Weights of a small GPT-style language model, trained from scratch on English Wikipedia.
Size: 13 layers, width 576, 6 heads of 96, vocabulary 8192, 61.2M parameters.
Architecture: rotary positions, no biases in attention or MLP.
Training: a variant of Muon for these matrices, 8736 steps.
MLP neurons of a small language model. Each row is named by its layer, matrix (gate and up: input weights) and neuron, and shows model dimensions 288-383. Each number is 500 + 40 x the weight over its row's rms, rounded and kept within 0 to 999. Numbers have three digits each. A neuron's up and down rows have the sign that makes its largest values positive.
A block is one neuron, or neurons of one layer that tend to fire together. Before each block is what it responds to, as a language model described it from the Wikipedia text at the highest values.

Description: Numeric table cell delimiters
L7.gate24:501533542483547464469604547472501498497517535529561518567451474444548472521521502482461453513478434537474470497510533515505523530474457449479520439610535529503534462486450492548533478535502533537422434479531470453537498486471466540518538484534572509494517428537520488496501499444497553522
L7.up24:479498478490522566468444542523564457511474521471501515530508486481482489574462467419558520543474512525511517434504529464547427535488510535501453459480485466443433486411486484520481522556482514508489438514494470439512497497538576477465519568584509510518573515512450516474503476491611506449
L7.gate392:548479428510395557441478531500415450552508462539492504510423535455481447485525460497488468481462508502485426482508462492460484525546509431515502527547465489559577552535590491490514500566524443432500460459517516539546476430488487492456483467530541523504456576483517546532491475497472513534
L7.up392:522456523480495524531465430535455542528484528477506564468493517502439462543453539504421578554506501535532584574489495503446557564451543474545535548492544472449508525479479489506495556474548434475427466511493477507504527489450450508513514468486480500523461470513609475470491500451537460461
L7.gate870:494523557414537566566598485546500593496455513525509548563426540534510488437562460508480456437550492486529444477452549471550553490556509514492579545540521498577534492522514534453440500530481497488465482500502454580469534519535487479481505483547513525498513516525496482561454499509472513510
L7.up870:526566519517520503494466564600471509432509546577521501499513516450479460559554508506563422538486479453526491464502514463486516561510484472533542513422442473492539529532533494550467546497557521568466512425458493476557524517509482513523477559579496424585483485534482500516543461499479510482
L7.gate987:476450404472488491469555515563441531563531501514492436481452487481498507473499512501476499475461487502496512515494456457529504549572465454509547457492512519526551555489418527491527545530471494520487436464514464504562537433465483576542546519509498496514531469517522474530416502432431539620
L7.up987:507496469482491488408504460547480492505522540535515462517441562498529433520493462544433492531530507531483475554475439537498491510574519449538566520547469548455524503482438507456534502551473494578502465511476465499442517495516510537405492563457547530536465545473528523475502543428445495525
L7.gate1042:553509464491582499482546514432492576460404514543430504536503540517482484490517500516529482479467471528518466517512460446529561535491517542498520483427441451456457509453569508445482468494506513447528517460480480486592552529531445491478506497561510495529538553496436494512528445486533494391
L7.up1042:571486506518531506534495501577513493534551532490509531543519580519526535474436492458394505499525448486540525517554547507518497505569477389434521504501552522490513528520505453544431434522597540448476500451479505481524476565469488487524510476405462444484529539518526534426499458515497510513
L7.gate1123:533470468427560519398522532509495472535507531443507504520511464502439518508473433504468544550462556508478534478518569572512485569520481479429484465554463482531512509477447527495385512520553474486534495476537416537530452459540494511434450526473545515491470496516468504528480537488523508503
L7.up1123:484542507448446481471502544470478577568483526522504539529431523477466484536507534573449509504393486531469454514529545557491442425518536444547542416501518504559502493442543448485462450503401563523460557508445467497565435485453494428444440427493512545499571475505452499496546525472453499485
L7.gate1348:611487513490530540486552538490465564540462422514475515513467542496446516498468525459539452494438518539483428549501489479525452517541454507524466477464501570499508488530516465458512496532476520530453450497491482518494516467498469557491494480507426474557449571513517526490500520529576591539
L7.up1348:530516527493474456461528428483445452455508529463480491495543500497474514470411544437530507470471464523466619539530388499522433495460440492537504514418500503460511398543449533529459494506557466539509559531456492476500495461546499489551506435497487479516516527541486465550517433451572474462
L7.gate1360:562457507462486544544552496574495539529477503554480387489497500484430470472525539555440425563496499450531463499481478478495460586506435560500551494478490509524562522495412547457400499495511495534482457467461451512462490452500466491511555483483564512496534506473546478495494514478487507561
L7.up1360:518497500483495499468423470475498513500416472517468492458495535411460569553454475453587512494496454536420489425488483603495505507500516420484557496457492505516494448474557520465449482501481525535468455497432489509519429486454495538480502537449533474484410497484545456481488476491519510461

Description: Sports stat zeros, titles' "of"
L9.gate101:498469479533482537461559527472460468488442473500520499497573549526473558396503472560530529485574488512461402495554481495475482579550501494566572487525472478511610519487474479463463457468502525472465462538446466534506482479549478460472480441512457489490523474480556422511454542571550447497
L9.up101:546498501411504509449521524544465458505509537571483419480506485479529462517487515530469491413497505507498531463496464468465469509529509458476502537492455493472531556473515466468449483444505514479465538482473467507486510467498511516536461543531540495476511542437522511578479495544464567430
L9.gate1249:437545502487561441488539484514488566516476519569511489527483496413480474558518453478543417520428422482511506486455469469503504508563494425490478427567532488455520497514459413488489498535514525506540457511511481568551517468486471480521481415498498473506591442509572510508504413510506500492
L9.up1249:552535481446487510484474533480464463465505455468527459465478538492510506516494460506537515441510479521493534519539486507496372523527511491469505531452565498553511559420482573543518522463473533561544553490475449525493559433516508518480474477466464525479500487520568451561523466498496511518

Description: Football stats table separators
L8.gate334:573588493467538559543521519468535384524545457468529496593536488549485410539521517523477529470475449434498508466482542465453544531528515486506423457601527484454491471548500499522404495593547484471499545377477449539528517396496478488514549515504522515501547458440476464561493509495464510467
L8.up334:516524579551500527476446471485492480478428488502503525470525554444507522552505497487575525534474520522490499489459436446504440515514472520443504436508469571456526503462508504592461539481473429522564561518451432516508456457480458549504459509517455531521474511530550523520536465524593541517
L8.gate791:572452553499554462533542452460457494563465521517481503570462505444527559497430431539568456475440481541593428516515483520472492507506516493470474491549412505470565557470534490537527521555537519464527482443468506490485511473482496497482439457480460605478531522527458470476445451504441505514
L8.up791:564537539474483482504519517524539523507528490503481476481536550444501535494494523480477500515539504469455452533478471499526548545535447503496459483567484501499494518588431584531470433435448428493425535479525537578477487512517530487518536523540412461562511423455521578537548484513501454501
L8.gate1331:497502488495469492502438641475511493522477496498479504442540620517486550521524488446491438481539511460475513408502497530535466547513516476525445483531476484534511545496508523542492496479508496482455502502448428514506495443516512487472491464480482480517486464515514487485443516465485515513
L8.up1331:539477509473505492478468539557537495496467498495606539438506499528515534466481468511480452576562524476468458472504495547500529558442482473532492463586513508517513565546549586564525587501531468556465468466475399540496515486490499446546550555433445464540504477489507483484447513445582467516
L8.gate1387:567435495507519509506500539470448526434590526485479510494535516483508558487474484588480546534489538468601445501590466422501541494460496488500440488485466446517533557492497498513527479532482475452580494494510437490556480560487531522519458489472534485441531476529489491488469509494498461512
L8.up1387:547504486491490489490519528523423537457522516515456515547535465524452493475449427546555515577468516497565424515512481530492464504464522484514439504543485605523556486502506568484511510430452527540533513510485398522495513556466564483533483509497456565540518449492517470503457443546388532427

Description: List-introducing punctuation
L7.gate119:504484445444513524581596589468557510447464469552466510432469474491506415441435486548564490515451493512467507496498562535479534481525530481502536503528450504489443425507550533474488445473493479498532567485432473486501569551499612518504480572468507577461470493407521489538460418572544490493
L7.up119:497526448489498491386430492486500534496521521471519520456475444478502535510519415567509491525577496468562528575462443515562504569558551505438503529512460499466460478524473556495387456490541495582496483434427545448476559517513557454560519489596529465501442493496497492423579482532509476488
L7.gate353:505403514512466470527581543486580489440502435483526471509499479486529524470441524496519519542498475462468480493549518606462543518447474538420510481467505497492551493482509570440514448477529540601544493491464459461448532541478480474585467549485440474487533510537516514511522438481436529507
L7.up353:458496543595507451560442521483395537474538493463491535543465518529521510446590482581458532499573519468490485432479439473518503533543459500478560498532487525477509423466513495536511494513487483483483490463492460498469514454527467513469532522518513529487509492485498498502545554488509436424
L7.gate533:522457481507482536484511461541466536496519495525470444572445549481505524533522464474564429476525475510471525595481565506568506542550506526424493375521513491518467471572575493470481505462558550485521543502475530490567518456499600511572475491455444452451499429542518589584495438526499488471
L7.up533:514454414522575501515534453503492502493555564529457496458485457440559481495517540461533533459475535534510404501450557472541466463427447477484566522469547521480461541528563547453559583583473501515501451531474522511525521472499493505545445526519525527567509489540577528528443453529474431450
L7.gate650:536458509548481554432456439482528452518452480524531552487419494527508501473531485416515563548489510479520519475480499536537519500432468471560486439514428552507577484516522562423491483494475499493527452424494514491512555465534485536457550565503538532567475455456512529486439498491458469521
L7.up650:500505472552510496506506592512499492509481509537520486462435524512492538479502467466447507536447516511475444475560507404509461516575495459506526504471520464469530505523555501557500554524480480580455574514487488443509503457531529457461541491512538505509547513435589494570478463518494475551
L7.gate734:498490517476468487521467462501491502551503473524509456556455553538499439416531512503535450533452474567457448498468520574487561462595522516443547422454408475485593532461449512533500452449524612492428516477557416527450495528518506534480466539453439489477519517472515479524521480486527512513
L7.up734:573459485505557467490488441492477462481485557426548453515540571530507496573510520451562477460554495448447525531488512558472539576538523531526512559480479505466478464442486486524535508481497484493515444433467503557451593564467487536500475534433561548496545472475553518496519477512547436491
L7.gate818:479514538493506533482449537443534509479454490568551500453491502501488525523488518427466532475512549423548562480528486502482502502501500508447504519490475429504575466538476505440428451563478469461531529444560499504520547450552553519453451582428455543448464473441502570511462530515495424504
L7.up818:474549479503496507482496569514429500522527455451541517544386502481537397489459515538524447529530448468425452458538502432445512438556514557522489448453498475521459476502459419577481547554513452522549483523558427515467418488523535461480509487522468488496545566512485504478476445530461490474
L7.gate936:547485463553499486470490494530453523475488531497512467544443495506493440469516482449453589533475522450547457501481549492522474521511559532458467491438461461470550494530522522423563418506509495444490486468473495549578500537526504525575407563486416399500492528547452446497527412528546507463
L7.up936:535443450478386461579551453503446480481521533451561478515443415496465524506533473502471460569492503500462445459508558511500463509459525523505526521490544541477443487510585504447421515423517513542469423529496412519519507556442515450502535469503473462483499574542539533498575512507547403521
L7.gate1189:548534517531487492556495505574463507483507508523490586477500520456462535516533516474534550455466498533500549564489521530552528521513519507499559471542473524573549434516454530422501489443526516501459439451481507512576466539536539544524450488489539504535529534543489473509494557494556407524
L7.up1189:480473475464547463514499516516486509517460510505480404535508473486552458576482510486480390419529497440482512444508497480519444491511527535463494509459504478496474496474491550455607530522456488535543459520439513575504405498443485455447465547508494469507446522473539560474480535526568451478

Description: Example-introducing connectives
L9.gate404:504451444527494511568513426436530461512480531506570457508464425511503532535505539487511424545540544499428542509465543559495436505444504554529505500489512461486445485456442491533510399484556588516528524539533465483510474503486562463437469491488451460413495491506481501574463480489487492465
L9.up404:498529465483515486456465505477481509466576436530475583450456536484500440524497422407423517526593476503596504519488430573448538504502484529436548471468490469529525472451546483512543456503508557510496530517529495526477450585507539495454555508492463552476424477501453516477565568582508515493
L9.gate1348:592481482484507435550502502467422480477570473493413453433552514516478519513561519480558518538529471540566467502466489473435446565534474489421530435502494488532569453534485558475479449497512564509496512512467463463489482554489517475483529486581497527491544469558525476520587465469469427505
L9.up1348:470470460533545577522482481537484496496538444513601455512554492419507525535484526522521559574521483434530466472522548544465497417453486463532511484430485514505559489442388526497509567487448545541448588489469452473493464544460418468548559530478564467535540517459511561509524500473481435491

Description: Such-as introducer
L8.gate274:517526505570492559505483507512568535493513521508493499442540500504498462563516465489486514565521534516519484489570523496519486440487448454489438487551536539497530454542461593422498511460505527501460469475527523534568481518502528514497467496513513503475462526515463530533450504529457545453
L8.up274:422512477529510503499517561536545499446483498456475523479543499533515494473511491544469501508431505495537451472526574547479518410495508558489499577571473502474531457395491455523527512560514473508507467531521514588498493494545556506457515458413519471522446527548478557473471564491495542494
L8.gate716:475466538499506518493587453510451456472461545480550495489509476508565472543523481501503511493578504565413543493538534565501523540495500522539468532478469503504519518501477508520529545566564571436506473566531466505464505530429480498493517493561478530475506555460540443449460490474465513569
L8.up716:526479528546497535443433547463474501501533486461568505456461494497545559519427491520536514531557552432483434447539533505495538455482556550462526525503534523615538520530528517488527496540537441491561491463501446499398559505470471469547500476521419461561561482548502447527473414510505414464
L8.gate1239:547533429498577504491521521538414467466481512495551436460471437535464546533482431538526433487477504447473454444476458412498478596482503490526495467498562481512455519521487454526440560475457502534467516492516442477538565462451550527496530457502493537420478456507476475486480468500533475517
L8.up1239:413569479543470472503522525433473494530462490521588498516490468570417464501470420530506418514523444481429529506489524485498567442514487521501512516414504518518478535523541525499545531445467461525494588467558522516588518458594493442509534512466562462523524529556551493487441529576483420447
L8.gate1301:463543476512540542509501512503482524519477544462592481522494421466512513491478534509524457507520581483499464497382478473566508464531492499560439538479439538450534499548551530433513488475516510554537411480507502432539460547473558541468433438534567543467536506471539578483468470531477494429
L8.up1301:451520545461551465491494531520515498543526459465443442418476494517506515489500507514511556440586450501503491553467458503552482500493544531496527491519507521427537480513507585477500551490477501458530458447561577470532545403520560522498485552476480475444549358536450508552475503469491511452